config.toml
num_hidden_layers = 15
hidden_size = 256
num_attention_heads = 4
num_key_value_heads = 4
head_dim = 64
intermediate_size = 1024
vocab_size = 1012
hidden_act = "tanh_gelu"
norm = "layernorm"
norm_place = "pre"
norm_eps = 1e-05
positions = "rope"
rope_theta = 10000.0
rope_fraction = 0.5
qk_norm = false
attn_scale = 0.125
bias = "none"
tie_word_embeddings = false
parallel_block = true
init = "normal"
init_std_qkv = 0.038
init_std_o = 0.0
init_std_up = 0.038
init_std_down = 0.0
optimizer = "muon_variant"
learning_rate = 0.00551
beta1 = 0.95
weight_decay = 0.0
lr_head = 0.00915
warmup_steps = 200
schedule = "wsd"
decay_fraction = 0.808
decay_shape = "pow"
final_lr_fraction = 0.05
batch_tokens = [32768, 65536, 98304]
max_seq_len = 1024
doc_mask = true
train_tokens = 540900000
max_steps = 8477
dataset = "wikipedia_en"
MLP neurons of a small language model. Each row is named by its layer, matrix (up: input weights) and neuron, and shows model dimensions 32-159. Each number is 128 + 24 x the weight over its row's rms, rounded and kept within 0 to 255. Numbers have three digits each.
Before each neuron's rows, "fires on" lists the tokens most often at its 100 highest values on Wikipedia text that the model never trained on. A number after a token or word is its count.

fires on: "s" 28, "ic" 12, "an" 11, "in" 10, "out" 8, "iv" 7
L3.up428:099092141167133117120110101103178141090134101150161087137149153113143120097172154148125118095111124092133101162135104095115148106147126128143127128124089151115150134138126177132141122141124155160143122101106130121159127119184142142144150100158115115132160125197124109103096145132118100150128151075116155147110071083174116082137163099144134145167128085141139102120160178116098114111119

fires on: "ed" 31, "s" 10, "o" 8, "ing" 7, "es" 6, "y" 5
L7.up180:140129122131130109135169075149092101094142143082130134121156158138131136100154137114106126143166131145107118155174087126140170112137063146167173111139108086135137136101118132085134118064109161100193108069165160134119116156077155122170128125144170145136147095082140139106146125129115140111086126113088146135117134141179145113167115148119154140144142099078101119147121108139134134131160

fires on: " s" 40, " sp" 36, " S" 11
L11.up248:125126105170142120112113186112103143154131105122125092103129122161112080116114075113120114112092153148122127155077103122129080127122091136133149150088084140152153118136165127081141111091070147112129172154102107170133159148129102112132119139127119118125138167149121106135145128108157118145146124130170184128131131117161138150118115124107140147104141125176130091134146126119129200112118

fires on: " C" 28, " O" 15, " E" 14, " B" 13, " p" 12, " e" 6
L12.up159:116140156101137125145126140123128105132180100107128114162079130117137083121113113123109164114111158110109100132134109152119086117159126146166144149139096091127138126114124109134105128157158154175118153148116114116142111103119130114117133126091123091133145137113145098136108109109092178150161125121107119163091135110165161121108139084087093181074148100093204087139136140119132138125136

fires on: "s" 53, " No" 23, "le" 5
L2.up1000:134133118129162152102133140094188143131182118117155128162144154078144148155089128137148113112131119054117092129131145139113138136157109140132131113134087133124128103111120129125166085114160166079133087097129123127169140127126110118172109121157141119140099173153087133119152117133112141125114105105110133152157147107147146135158119106149191110102149099154117090138101171097071130133148

fires on: " " 52, " l" 16, " \"" 11, "on" 6, "re" 4
L11.up605:136110117133097152141157140147096168139109135126146165109088122106146087117143144118096153155142103113100122177105122140174113208107141142122100167175100159110126142124151110124125122137116130108127162158125162150112133165142123142126160161114107140156126120144073146161126092099120099130120151126106125188113138104108119087144097092148129108127151128109107146145169126141102129153135

fires on: " s" 41, " S" 29, "\n" 10, "r" 6, "S" 4
L12.up780:080065065139140137127129120117116124134161142134116169116126162144077126128141136091091160181134128109156120116115158141140100129102138118136119132103113116095143152122154101107074107148109108127103131130109132175115109138164118139128136126107114116143129130092138127114108145134113107102129143130119145092146117109123130119146121171115154099166126081112112202136152123108141112153124

fires on: "ath" 27, "nd" 23, "l" 19, "ind" 16, "or" 9
L2.up146:155121138119089105115113154174117100108119163163112130074150158182115132126091179122100154106114166126105106147121124087105112075128156128085162126159148164146118103148114098132157135137108097147115126115118113155113065152121138113123104149179151155112113105108097123127105139108130115106142084169109117126122107077124112150153104119115127107130121142121144098074138116145135103122085

fires on: " C" 67, " c" 21
L11.up893:151117129100113147122087112116129114096096119095147134146081101080132122104119158171106159116118155104119149156121122148101133154129132098165106099113133099122149134115130120119164139100094117136136128122120134142106108126095112135121144152073108087156124170180160136134124116146095145154152155101087146135102118127124178167149135101129086128122155139126164130138119132125123109134059

fires on: "o" 27, "ri" 23, "e" 16, "et" 7, "n" 4
L8.up286:144137121116167116132091124124136103115120090109136144169123083139104140133124180153125137143158168157125133117129158130083151092099187161124171117170084129129091082127161099106120116131076148142139102151145096149114133132160140177129106076155164095143163144158108114180117136124143141109092096116143113146132093121142128117159171136131121115123114109121155135143077125132131132127155

fires on: "p" 18, "ic" 16, "ail" 11, "in" 6, "our" 6, "end" 5
L8.up120:119126100150095161097167148144157098141154113138136151114108167134143138144114167123130111136105139118104091152171096118104129131106108088183169111135119154133142119094139091133124174104113158078105167121118159148098107119135100101083169134088158129125109118164095100148113176102096116114140134164134131104158093139090116129153111110181091102135123096125128096143158124121119130116160

fires on: "any" 21, "al" 19, " of" 18, "en" 7, "ine" 6, "wo" 5
L5.up330:132143126103131108177142157127139148164068137131162138132101164095109138127150132129140157123115114108119072156110095150122113093108125081150136149104124102087138145135153146136094123160090138127152124128140145178068127129145153161144142145149137135152162102108129103145126155161100169144125126084122098080132130126142158111142116132147109135119122098102143152118119146134150118117127

fires on: "iv" 28, " bu" 25, "ong" 10, "ia" 10, "ian" 5
L2.up694:161130144083145129121162095094167038070140100151144118119126157119088119169128149139114155109133112125094097132100105165112076130133128161149154163112119113093157144153127128155106122126154137118115090127106115134137129152160142140151180144116142120128173111155148120129069090079130140135133144118090148118125126167112139104085107151138164115130152115153176153113170101127127140152099

fires on: "er" 36, "or" 13, "ist" 11, "her" 10, "ect" 5
L7.up743:139134115129147174097111140143118137114140099131089117129131130123116102146128120161157098099149174117128094140080140175137121122136111130134087105125119177076119150118162124116103104100134151153184153137129116116165148137083135126140115142160117118124154144123103131131096156085128114148051152087151156111095136110117131090131126141080112107087118128122104151136151129167172151154119

fires on: "id" 20, "oc" 19, "ro" 18, "y" 13, "w" 4, "l" 4
L8.up620:174127134109125131125132117149142127087102112117137143090138149171164097125117148163128155123146135111150136148136101112118100119117142148117102167086137098108170167144082101126141129127115180110155098114173140144118077154142144148075085145108141097114125136104115096107138130146083138098129148117164167110126107126123138133102153141108112150120123163137138108117160127136149133183121

fires on: " was" 31, " is" 28, " were" 22, " are" 9, " be" 6, " been" 4
L2.up192:124157116118126151135118121180120151146118109155135088111127101098130139135135066129133135117171169157095152137113131090119129147091095131139160097111137111092192148099142143166150159110155094117164114103138147136131106156145142119174144111117129115130125119127131124097156137152124112169109106106178101121089108102150138089122125094139171095128128077101127105099092175141138135125122

fires on: " " 100
L12.up339:147102119116114100127120103114124110149117061087173137137132154182117068111114151122114112152141105153099134124111120121123104134133117119139101114143135119133152123124127105147105132123101110136123135149138166140147129152105108152117173144128156153151120132160125114181136135126130119133128139116130097183149106144151131125162117102103074069157144131177114144153116137135125168138173

fires on: " was" 21, " been" 16, " p" 15, "ly" 5, "t" 5, "ed" 4
L11.up522:124177136115086140092135102109117132101123081120163087075125099123131107124152145105124155110111159140087098114125150114140123116130133124149179120113104160101187107087142135127113162165185114120169143137141148129147088138138116172143153164076136095164135130103156122128153134151122101129102141119152066123119114145114146124124104126124148105151137168123127113121148111090161161139114

fires on: "ace" 25, "ing" 18, "ed" 11, "ast" 9, "ic" 7, "est" 5
L3.up843:097137151140122133138168157169114112086159126148140125095190142144103123141108120123095095114102132146108107116138115143155135154106156132104095118154113127160134103133182120141127127150147135110108123121120161128105096127137121124139099147125131169090125084147148149130103165137142123154156126130131129136117141118181130139140103135127119119141156176166112107162095117166118146113162

fires on: "," 50, "." 39, ":" 8
L8.up576:141127120082131132116094123143124095134122118091127089126098166123132170071113086124122119128082132111113133126095105101121110116095107099129116126140145135159081141112157159101154116078169117113126133091157134106122105127175123111133075114157118135117103105128112112124093172149155137112070111155121161112169117104103113137133121124129119075105138144133116125153134145133125122126108

fires on: "y" 68, "ail" 9, "s" 6, "ce" 5
L5.up3:166154141142119139103124130111101122142137173168073124086127116085115146134103166140137119125093184132129126116119116125092139151117112156142106150126128105125160154162174127072143114154132154117151097136164142118128078126144152147135134195096128123156129093140116124112156124140154175153120139120119104135162103116183124131119124110136107114142096112090138116169126123137134143161179

fires on: "ic" 37, "u" 11, "c" 11, "ad" 9, "anc" 7, "ir" 7
L6.up373:151126112112151128135123101096099087143154148105124082096126086129125114155099170132118132107166101128109141094120079149135146117137119103127092147133121065136106171129144115126168153169069143109171117140103184161132107122118135164139135120115158139104131142145113133144087113158173111158094111078115142144113104148131147111108111165159101105063112143108139110139143098123110136106135

fires on: "s" 16, "m" 14, "000" 9, " l" 9, " m" 6
L8.up161:132101150121152159111091113142113079151100162115063164105115111086140080148141144167071150149156186121126112114127147171119133136158121084120110112172121078133135133137157145119098146105104162127121139108143130174113123140116117153132070095117071134096145148091115124102111156117142140148149098144113102095093124127085123161140121160140115097134139122134121128151172165127155139151138

fires on: "ust" 24, "ing" 14, "ent" 10, "in" 8, "ly" 7, "ed" 5
L3.up406:137156116120147145120126112152138136136119131065084170109144110118126113094106130109165105109104108104110116131144113165150114129092117127114115133162145126156132153097100149134104109151194139159101128146104144097182106131111154155144140155119138128162136134143132115164092118113086141121136113136132137152146170137106132134147158114125113137154124106108076145148104084124160096147128

fires on: " " 26, "–" 10, "ed" 8, " of" 6, " ch" 6
L11.up70:118111097139130138103172110126160130153128139131125133121127145133149157134125164162119099160096100096100143103119142178117099069140133152155161157107104116119129086101111196085119127124127142146131112158097099131113130161144165086151124168090092174165121139116122113153176148113123151170142155124105116111122119136145116134151120114150122158123124168140132128110119167110099104117131

fires on: "op" 19, "i" 13, "er" 6, " sh" 6, "a" 6, " st" 5
L12.up65:092140171152092150153169170124174123108117106120139101185132142149117111100100146111143158131042095129127114119129113154165122142169120116086113085109136156113137139074116152139081155120120135146148117135108119137123153162122125122142102140134153104087115124114140141160166111119094123164133104071163116110113132157140138065128114117135139084092113151176147106121111106066118157112111

fires on: "1" 20, "g" 12, "en" 11, "at" 8, "w" 6, "erman" 4
L11.up711:158136128114146099118120109134086116106108141167122132112151131138098168155148155165133140156138112127120112120099126125116124124141109117097094145120144089107128047155090134097117071122139119108178132139109082130125104107123143117156127136140148146132138129138097108167154103100120128102158119136110089156113097117088106134132124127137147138172114112125137134107153120149102149120136

fires on: "s" 17, "ers" 17, "ist" 10, "se" 6
L12.up753:133145094115117158119096159065132137138130156161098123133130151158148151130133134105166137084096151092130139095144126173163162156156120133104133126108110115080090171110137188151133174151153170137139115112133171124150100116142119123144144134159141122124102118112144088146125151107123122146090108090141146110094105115127131105135128102163097161119112119123135106101139126108164116123141

fires on: "y" 13, "ed" 10, "m" 9, "ame" 7, "erm" 7, "ar" 6
L8.up825:152125102093079101141122101100133165106148141113109134120140126112119092147160163145110109067141155154093111122145126068113158181126136134158141103154078160099149116136175130139115135183124127129169110116157151125140125150109118141148122154153149151138115120073097122168110116156129148136105087129162115128119164149172115066153109178132133126094085178086102090143142138122155089143130

fires on: "u" 15, "if" 12, "id" 12, "im" 11, "am" 10, "re" 8
L3.up376:103126132115154141125145115118110101128193133167125154161132120113115162132088107140145153112119135093056144139120123116133092168150096119119161135161160148109116130110116130120169136133138100143127150142134126138120183138125186117103124154144116124128096139113150095120125123157144122162142134135120121127158117083138167156147139146151108077111162152151110126140118126152171143108121

fires on: "C" 26, "c" 18, " C" 16, " rec" 9, "ath" 5, "ist" 4
L11.up625:149126156123100134150128141124128142115144131137171133173122121151125097152122153148068114130145142101129135161152141126139133133150127134172087130085139093151131142107088158106148124124171102125139122125098099151145152167098120109123133093125149086121085140148152150130082170170142094166130135170112085135112086142177157167128118123117086111102154134111126136105164082150154100147128

fires on: "." 99
L6.up84:115118146187111153114103082163143140141117095106098158071154172134134185105100072124147101150102107165108144134150105148125126130137151083096109151116126158138094130094090101119141159108086119141132107118142092115119095101170120084129122130144125137186091098129138130135104137181127147073142145156127151121132153134147078139151139134144102104106118123146124136148155179133120120136086

fires on: "at" 39, "ed" 15, "ing" 10, "ic" 5, "e" 4, " of" 4
L6.up367:120126111138181142105129138127162151119124072159117139143071174141146126130110078112168126142115137162102140100162170182143126113174131149148127176140160129104123143140135128085158131096157131128144086156136124168100107117122153112145136148159118095156116100109109077110130136099126170169135111143114101158120133103099078132142166121113089163136098159133106154112075149123117144101101

fires on: "il" 20, "e" 17, "te" 9, "opul" 5, "ely" 5, "i" 4
L2.up857:140105102100131110118111138119125129121156107124109113135173133064110150149131107132116131152116163126113110097108104099127125122078115128137128120150116185189138121113118147138136112084112127102108130102168158146140147142119175131116171115145150130125084138120172085106150121128132113114124149146129136125137136160144097132126093139118147156136099111090122152159157110106116108128150

fires on: "al" 20, "000" 17, "ous" 11, "ant" 9, "any" 9, "ome" 8
L3.up755:119094135106121185108163115079129154199103132112107111090106183101113141133141115147146139104124124143090102169146119122116118091099145102133113129162110141093141154129128124116124137168139131155120124073094144094116139152102112135119136157150115117134133123099115180099116137142132144166111120123173135102149126111125160144105128109149113120103144096114144104126149151144167118096132

fires on: " w" 19, " j" 11, " W" 9, "st" 8, " c" 5
L11.up859:106100101169125126131082160118135102085089128092135115114086136100139140127095157138088182140098108170155175125110108162127134132121135125191143120143193101100121104162111137069134157127115099135135128098123162126093126096173130143173120151129114178144144149143108123151090116122134111108147079143093135142115124150104176135129107086110109141101128106109124108177125128146132124143133

fires on: "l" 27, "fer" 12, "out" 9, "ow" 8, " not" 6, " to" 5
L3.up362:102128096155099103123133159153175140112137145114125157106133121150137123140098117174137092116151120114134167142184124091131104143150144129110137153108129084132111145143132125151150120105151061150145146118155113127107148168088156122116117172145155162172170153109136110123134120104095143141112131142123136159137093122115094101084143107116145155089097120133093133112137115124176108145119

fires on: "s" 14, "en" 13, "v" 11, "em" 6, "ia" 6, "l" 5
L11.up562:145129126153135141114170125139175110123127141118111108144172197111161100124131071102137133128115138132135098116136127160112123149121111124103113194109135120104131141158100144146124121164113165136126110121114107114153138126130145124184103142142127161129053139103153166156137128129128132143138129080125097140125091059133144123154145127119136128106131108153123129140114126091130162130134

fires on: "t" 32, "ic" 15, "ite" 9, "ed" 4, "ory" 4
L6.up172:142123173134096161123121134140136120139146112161112118125089149092102085134137146097114134099057137155101154120148121140129109157173149131137096091129164142147220107117154119146144149094150095134126129160116129110132132130139086157134150154121137136120108129129138098132106170113121094172099115166103088114134143117140170126101175125099138106172137148098163155114124125105145134148171

fires on: "le" 23, "al" 22, "l" 22, " all" 8, "ated" 5, "e" 4
L2.up835:123105125104180105102103155123123116085102106141107127137111175159135115118116142159116178079160094129121125149135101099108148162132133113135155126147171168128120117126150113102089119170131125191113118105116165107117101122164103140140107166144118131103151155123145144154097141124128127137133137109112117115140087097133127127170124089168121128143104130150161144122127156135147096135144

fires on: " also" 42, "z" 11, "ased" 11, "ic" 7, "ue" 6, "u" 6
L3.up675:129111105155196166151125131100147121103143143080124129121157106111084119161103155102105110130107119135113146120154085113101116138161132092131135149152130105146149129162152094141119126150158124123173122155116147109143112091132130150075143128135147137137161111166141140137079143134117087087132088100149145130104129116105121143123082171160113132140104189146149094130125134155103130137087

fires on: " st" 29, " St" 18, "est" 6
L11.up743:168163160149106158153148153122168134112137138161158121130107114156116148146085093142121141125100136100113091137140112136081125144119130160117136129141130143123160069064108118103130151130134099146120104145056166154091124135143138138154127133107121126113110121145153135120117142134109140149137125116104129129108098115189168123091145132086117118104162162142119102088116081123126136120142

fires on: "k" 25, "ted" 8, "re" 6, "est" 6, "ic" 6, "ock" 6
L3.up56:184096133096128114160139081126126135134157160148115131119088140156134089110126118106127151176096114138113123134121126172134101116122123135140153132113134075148176130126112179147120203107105111126145117132126152098093118145147116147174142098171146118134167090120082112129126141130132108120106118130124152111142169185140098115110123142126165155144109120118109124158129116151142148141150

fires on: "al" 14, "in" 12, "u" 8, "ing" 8, "ue" 7, "a" 7
L6.up13:126174162121114147102155080137110097125138084109103150098162114077114133153123095118096150157104084117146128150155144076094136111105114112116141146129138176166112114106138124130110163152148126152108072135148151146098127117129152125098141147151114109164104112161133167131147153109141116120133202150140104097105117130136113140106135120137141103149102147115135118121090145096117128105144

fires on: "ame" 22, "ed" 12, "y" 12, " of" 10
L6.up240:143114114154140135146137147163168160108131124146133087132108150123175187139116129133115127113084130156117140100140085160094111120163146170109124140097134061143141098124110109136105141135152115114126097120138097125113112127161157132142116147119153123129115131143139115073096135100118142132132144088117156152113109114104158077129169159104150156189105164081114124117121136152094132131134

fires on: "i" 43, " as" 8, "o" 6, "ar" 5, " de" 4, "ed" 4
L11.up584:104126127110128137125095111147132137116114123131096151149124112137099084104131105137151140114159147143111085167104125092125159122112144139107137100107115149108148135159134140142114137172105125150152106139157135150193144162140142107110111112110159121133151141122083119154151099172126136188106140136132133134114136125114117117121098137183107154117139115110164122121128137175143114131168

fires on: " K" 42, "G" 12, " G" 8, " H" 5, "i" 4
L12.up224:109116131096139158136184130123177082151116118113074124166126122143118135069171103070123103125093130149153177120123074163126111157132114091127102098081115142143172135169120135140095129114159150118121142141155175138153147113148142097107127135173136133160145106113133137115130131177142145123147145082102152100143085121104132134122120153133131144149100130148128083158111131153111110120135

fires on: "en" 14, "le" 8, "wn" 8, "ance" 7, "o" 7, "out" 6
L2.up470:116133137149112145096120152123173155092130117085165107114076109102110145126120124125157063153148128099115093107138144143092131165112132122108133104104142091147164132104148114119101156121137170097145085120122153149141112137117130060142117134145158106152129154136148118113136108142093164117114130102113165151104149151105141113157173113140136109162154091144159116100108172120145150158157

fires on: "ist" 13, "ong" 10, "re" 9, "ing" 7, "ed" 7, "l" 7
L5.up971:160126111149105126079170074120170085125076094120094149122115124164114123139145111101136115126143078169121135166098096122077144139105114112120162118117127128136109165126151149112086093120131156120119141139153093121104095131154144119112122159106113091110137144121104136115114120082094095129115133109145140129161110143135154121134156109076123122151100090125118139132146104144152160115103

fires on: " an" 17, "n" 13, "al" 11, " Te" 9, " An" 8, "ing" 6
L6.up159:139120113096122125139137130126132153132119104147124145080119149105101140184130110112122134137107073070123078144126116118106147131106107059156155123122128136128137174151138137137133076125149102127124108141076092129131159113119139144164126141149146123155121131137124129116159114092156136117118147125133110137124152112139146144120175122112141101135091150108121128127079166116090096088135

fires on: "s" 48, "ers" 8, "er" 7, "or" 6, ")" 6, ":" 4
L8.up932:122127131103117148123114120114136131117103148124095078131143155095111121131119133112139070154132149145090125119103132151167119128182081111152134157154146155130081170142170148102151158126112138182144156135113108130122113072125143127120148125096073112121094105130115133102098161140136115159077141119123123124128098086125132068155150129141106206100110104126118093140153140154152142131108

fires on: "ad" 18, " =" 14, "==" 10, "ect" 6, "ind" 6, "her" 6
L2.up494:141109148151124105127102154090106125109100091132116124117111135122154192125121169119131124141146097137148098116128132061139120138153137146124131109151135126128164093084135139119113140123153096168102144127115101127137113145084101152091125116182159130104122127126101162102153133118144073136122141145086110135128119098144153105115147130085165114138136133060189158166083096106081148157138

fires on: "ong" 17, "ig" 14, "re" 12, "ik" 10, " she" 8, "ock" 7
L6.up603:128112118134110123089149124133153127103100078180127140130100132137129121095125098123089148115142097148098113146140109110121142103094151088093169146114124113112102154147103102113095095137161151126132120136130127127126174132159158138123123107137179157157176118112188130163102136119173135132144106119078162122126106142132143075125159134137157057161133107145117109150144091145153123135120

fires on: "il" 28, "ed" 25, "ing" 11, "s" 8, " –" 5
L5.up383:150125113166173096133121088138122124108145102114113155134123101097141116134117146089120082114142138097152102137126087100101114143134132117150157146119139113132096141083111128145116145144139114122081114107152141132143097134143112149114147124113137117132167129124148119153137107122113180151114150111156122182145142118154110147160108134135064095155099138143110138146164124153170130160162

fires on: " S" 28, " L" 11, "l" 8, " Pr" 4, "S" 4, "ir" 4
L12.up14:137110158135140125137178113128111140133130163137108163112097145131110070185126122136111148147161137120141130128161124141128175127115119125122106107056106102142136138122154079141122079114126159111132127112116097163116139096112113160097113148151092141141109144120140173146164136143103118093127111120149118129153141131166150140168120132148175127126111099124143159172166137142110169130102

fires on: "ers" 19, "k" 11, "oy" 10, "ock" 7, "ents" 7, "les" 6
L2.up47:151144124098125139134159112088128147157134131148152149141059126133098122134126159153126157155104130111142118097181085131146126071152160133138135101096125127108170129108129139166108176134154137116171107165144153129096185114096121093115134112096173128130133108134121152109095148093121114118153144106080139130119148141142110117132103152118164158131085125114133150126121124120148129113112

fires on: " T" 27, " P" 12, " M" 9, " m" 6, "-" 5
L12.up69:119077147115123125119113140112106114169137151153125091110107150160118134108114132101149140118151116121124102076160134107140120151162104134137098090131141125132102092146174151134185111166144068129085125097136129150117132118096103135131096126111130151163117110164116161090138156148150164152121118129182135146133111119148126097118076168119121126146080105149119134147139155109135182148090

fires on: " |" 34, " in" 22, "or" 7, "ib" 5, " In" 4
L6.up652:099163108112141147144120123143126143163112091124144147173152139169139095169074143136106117163156118130126133098093135137113168132150133124102117093113131108132109102110089163146129143145139117112158118140129098131158135123145132160133082134140110116112145127093182093163139112130076122102147163166079160139113106129115130112160125112118124089094094142119193141162170102147123118149119

fires on: "y" 51, "ry" 8, "d" 5, "el" 4, "e" 4, "ward" 4
L7.up826:142126161162127114161116119128069151125132120113100136100095107120124097085128151162180151154110136144132098116141112129138147113110114142133146121156144118128102176099159124153101121138121073098137143115151093150127120114162124123116085143100142117121119157119118133119124112141131159150123120104113156130157105157151153123165143128126119168143134139124110111159115105159134130126085

fires on: "r" 33, "l" 16, " F" 10, "m" 9, " Br" 7, "pr" 6
L12.up669:109127102154152128108177143152137085159133128155107152114118166109165154129129140107121121113124149141128113130107153114183118134110085139101110115112130150103220140156105106118139131076122133177106113142126123128149112114145178104130120096153138149133135109120119146152098117163113129129150147153136132158099103084105082134144093143134123102143131135130109131093135145171097150102113

fires on: "e" 15, "om" 12, "." 11, "ad" 8, "ase" 6, "es" 5
L6.up987:119132140122166150134103088146112129144128131141129124134115106160185140120166113131149126172094146144124141123135146174105139104130145121135126099117163162132100128101134130141122126126125119133122116116085161154113123165132123136133100149104119151152102083118095124127120114148158181131126136087152126130152139135148099154085131096136089131143078159124073147119177170195103162163088

fires on: "r" 32, "red" 13, "all" 7, "ly" 7, "ound" 6, "ion" 5
L2.up60:124143073091145123142151143121124133130129130123145154140111132126076100119111120148175121136160109145153078149165128103111116143158148124107158135119166164088115097118122160151136140185134109155131101087120148121169124100116141158153132119166137133101130112169190145130078107158078095097115124139147078125123137136128120094097115135118116112119134112109087082170136172190134143118158

fires on: " Pr" 18, " pr" 17, " F" 9, " " 6, " N" 6, "gr" 5
L12.up655:119106132124102145142148154163131127154094071135155135094147157138141081195086129116080101174125108136132122165139134105145087149092145140118116125133097149112152154116101149113102111136100103130102181136128095113106129144085109129129152135190144125138108135136136131160118135112083120073116133097146116113116145130144185119169153140165093158134137121143141138152118163139125115137105

fires on: "iz" 21, "ed" 15, "ag" 13, "ing" 10, "is" 9, "ent" 6
L2.up701:118120121098150108077116086121136115067086119109126117143127157087136146125145145129111146127121116139121156156160119146106105157114082140125119117152142124120104137081113139115134110099122116152157138120144140096122124166161129152123130129093109185132124125121148176125102146123143125130128098115131113161145135167141183134159128130133152149166085098108074120138101137116148168120122

fires on: " S" 21, " at" 16, "res" 11, "," 7, " of" 5
L12.up37:080102140169148143136140172132146119173085153107137148166122095149159101125114121154090127134097154154104161132135153121095085156125094109091143152122126132103143091140162053125113104148154143132141133148130163156129156133133104090123111163134153133123136124154167107111095133123114114131132116134101134148090134103140145140126118112105132114125144124111136100154145133108112161128098

fires on: "i" 36, "opul" 13, "areer" 9, " season" 7, "le" 7, "-" 7
L2.up934:119097119161094129114140142141134113077166128126087153132137174136157134133129134155112171154073152142095157111126114128117089085135096120087152110138082118172098133108106114148153166099106111121119130100106136131166136119118170111134140119115111139113102153128176134130108131140097088121125131120139133115156177142195124165114066133144099110149123119128140162156124153145118165120132

fires on: "les" 21, "red" 11, " John" 8, "ry" 7, "ward" 7
L7.up605:154143162128171106171112115153111132163102178172117169112114131089104079144151113142157116145145132144079146131143118138106147126110122116153139103147155132126136170142162150129109100110133119176193175107116090116137118147151135134098099157116150106148101154138104125111163132133154132095110084142155147119091075147117135138137152132137092152111128119150115133151098165100120139127111

fires on: "r" 41, "op" 17, " Br" 15, "olog" 8, "el" 6, "ins" 4
L7.up651:092091161153078132072173126183139132127086120089109125101122150098122116157132163152083101169163135117127137100160116128156133130109111112150111164119157124118119125044088110126069136145120100149119159179143156110158133151129179129145144140165135097113122086088133164147149121068145127131116092111145133144099149107119167137129140124145121157128156135115118196166128124167117137118132

fires on: "it" 18, "a" 10, "e" 9, "y" 8, "l" 7
L6.up943:121133135106178125151125098132113126111128107129121138141141138130133130105146120167125105101159078171101140159119098158166165136149172126161127121156134114131140122119152110120122110144159151127114118112114175085129054102097137140126162125150137145103159122142096122128100157134137156117119149157148135107172078138174163143144123109100106172109119132104103113118097110124141172070168

fires on: " on" 63, "j" 9, "ore" 7, " in" 5, "ic" 4
L7.up475:157110138154161146106112151131170149078172131120139125133112068120121112139126147162100170155125151131155128109164119135160126138089133115148134146177112115155081150114105154104114131165129148129149141139135140130129102156141081146136144117092100154082129114172176134103105116137127132092122162133139159141110117119144134157158084119103131104116111130160129115083134101142106143108095

fires on: "|---|---|---|---" 21, "|---|---" 13, "f" 10, " not" 9, "\n" 9
L8.up96:098083126145100158162119119128131132174098141173118123103160124158131129096116146148103096156142117115154107175130133046140078108139144138171133139146125166190122107118150121145128150128091136117155135092160135127093183159130128125156123116133144076116153133093142140124130156155106159115125148137147121090142155106113153136102128119122112140139119154170093073129126140128101123072163

fires on: "tern" 19, "n" 17, "ar" 7, "ast" 6, "ific" 5
L5.up157:138124095157132111089134100167151094132122174141121124138162112148129131184102083090161132124150085124146127128153149118137123136159133143127173136125149061137114084130118127161125143119109153112107153143094139131089116107133147129120108133110124162143084108133112148134131166155116129099113158114162142114120108152127091128116125140118111059134144107141129113115114134157164180131113

fires on: "ur" 25, "ag" 19, "age" 8, "ber" 7
L7.up727:105120113106120068119152139151139131055126133162156121105103154152092130122135119161126168105109125135142145136096131081159147120111133137087130116157142093098100122129081122140134121138118140107148111155144114124146125134145115169147113106131140130158158131118182147101088131159123114137147109162098150096134144141089140115144133088128088155129142081123086147138122132085158103129151

fires on: " in" 52, "-" 17, " In" 4, "or" 4, " ex" 4
L12.up473:109150107127091138128135082150155123127097121196150144126144170131115135125111145144108135146125103118156126065084099102114104113147110125129111138148136149160121127137123091157135162111151129060162118159148070134121123114100094123155094137141137171120101120161126133135131125154084154118117100139101173076133127175117110115130157126139131133144117145148148122156148095150122172129132

fires on: "il" 17, "oy" 14, "ied" 12, "(" 12, "ill" 9, "ot" 7
L5.up487:168155115123196136141129137133143122100109088132130141141125154098155134097135130106129179093133161143187104129159150156113073135105160157098127159118066144097121070147124157120128140083104110105154109107108119120153115191124128134154160137110128160110151131133133108132093110133148117158094107148118142195140130134126103144139059148112134125150139171163156137166156134108151117115116

fires on: "les" 14, "ed" 13, "iv" 11, "arl" 10, "e" 10, "t" 8
L7.up58:128136087110137170125081161129135115156071163128131140170117161118120110143115121123120088139168118112147153103140097133119158099082119158141140127147114129122147122154142133117136125106126095103134085124115103144120132097121138083177114150122139108130107091120152122093151155149141193145134085176151122167148113154100167114156170168148138124132117094165118163131090149150100143137079

fires on: "ic" 24, "i" 8, "er" 7, "it" 6, "age" 5
L6.up178:113127100076147092163137099096133170092148095140133098126119164113124165128181111152110119138078151151141105105125073138106174147134144110150101119121135106139129155139115089100139160152110104098122133139170138108178111152099147155149108103133121092146111105105130113139117127133104133128103131158143126128100124137136071116161165116094123093146125142173129132144130140118156096114100

fires on: "u" 21, "c" 19, "s" 14, "om" 13, "ome" 5
L6.up281:111170149155112115103107129071153101113091125128119111133122090137157097169088123151080139105140148101114083129137151116149154124115096165114131158146128112090101108172179125109138128162120165132163135164137165162091131120135077190157129133131129123152165152139177125136117125131117128108086071083133088112118136116121138148105102133116147086097122170113122094145123142137100108137093

fires on: "." 23, "ber" 10, "l" 10, "ev" 7, "im" 6, "e" 6
L5.up22:131175109103189137120095148113123146128104143119095159151137117098098123108115161143170141110104078100145114180124107129128172123114117111133112122150117104105148140142111143155159134131118164104133137142141111114095108105146113122100171127140112170124098130140092114142120152154108156161099139115121158108139115107140151105095111129115111175136127102178143095111117148086125144147133

fires on: " " 42, "l" 14, " Al" 6, " An" 4, " on" 4, "r" 4
L12.up938:123103148137142138142147136147144122142150125138157112068110143147151096157125127072117132128157167146147089139120153103134087134103136115079127104166131151114143147125132124137137160130130125179106107154095111140113167121148128074094154074166122148131091188136135153194189124128108102095068132139143170138134094118112121138145100082108092110111072106115114117102149155121110141145105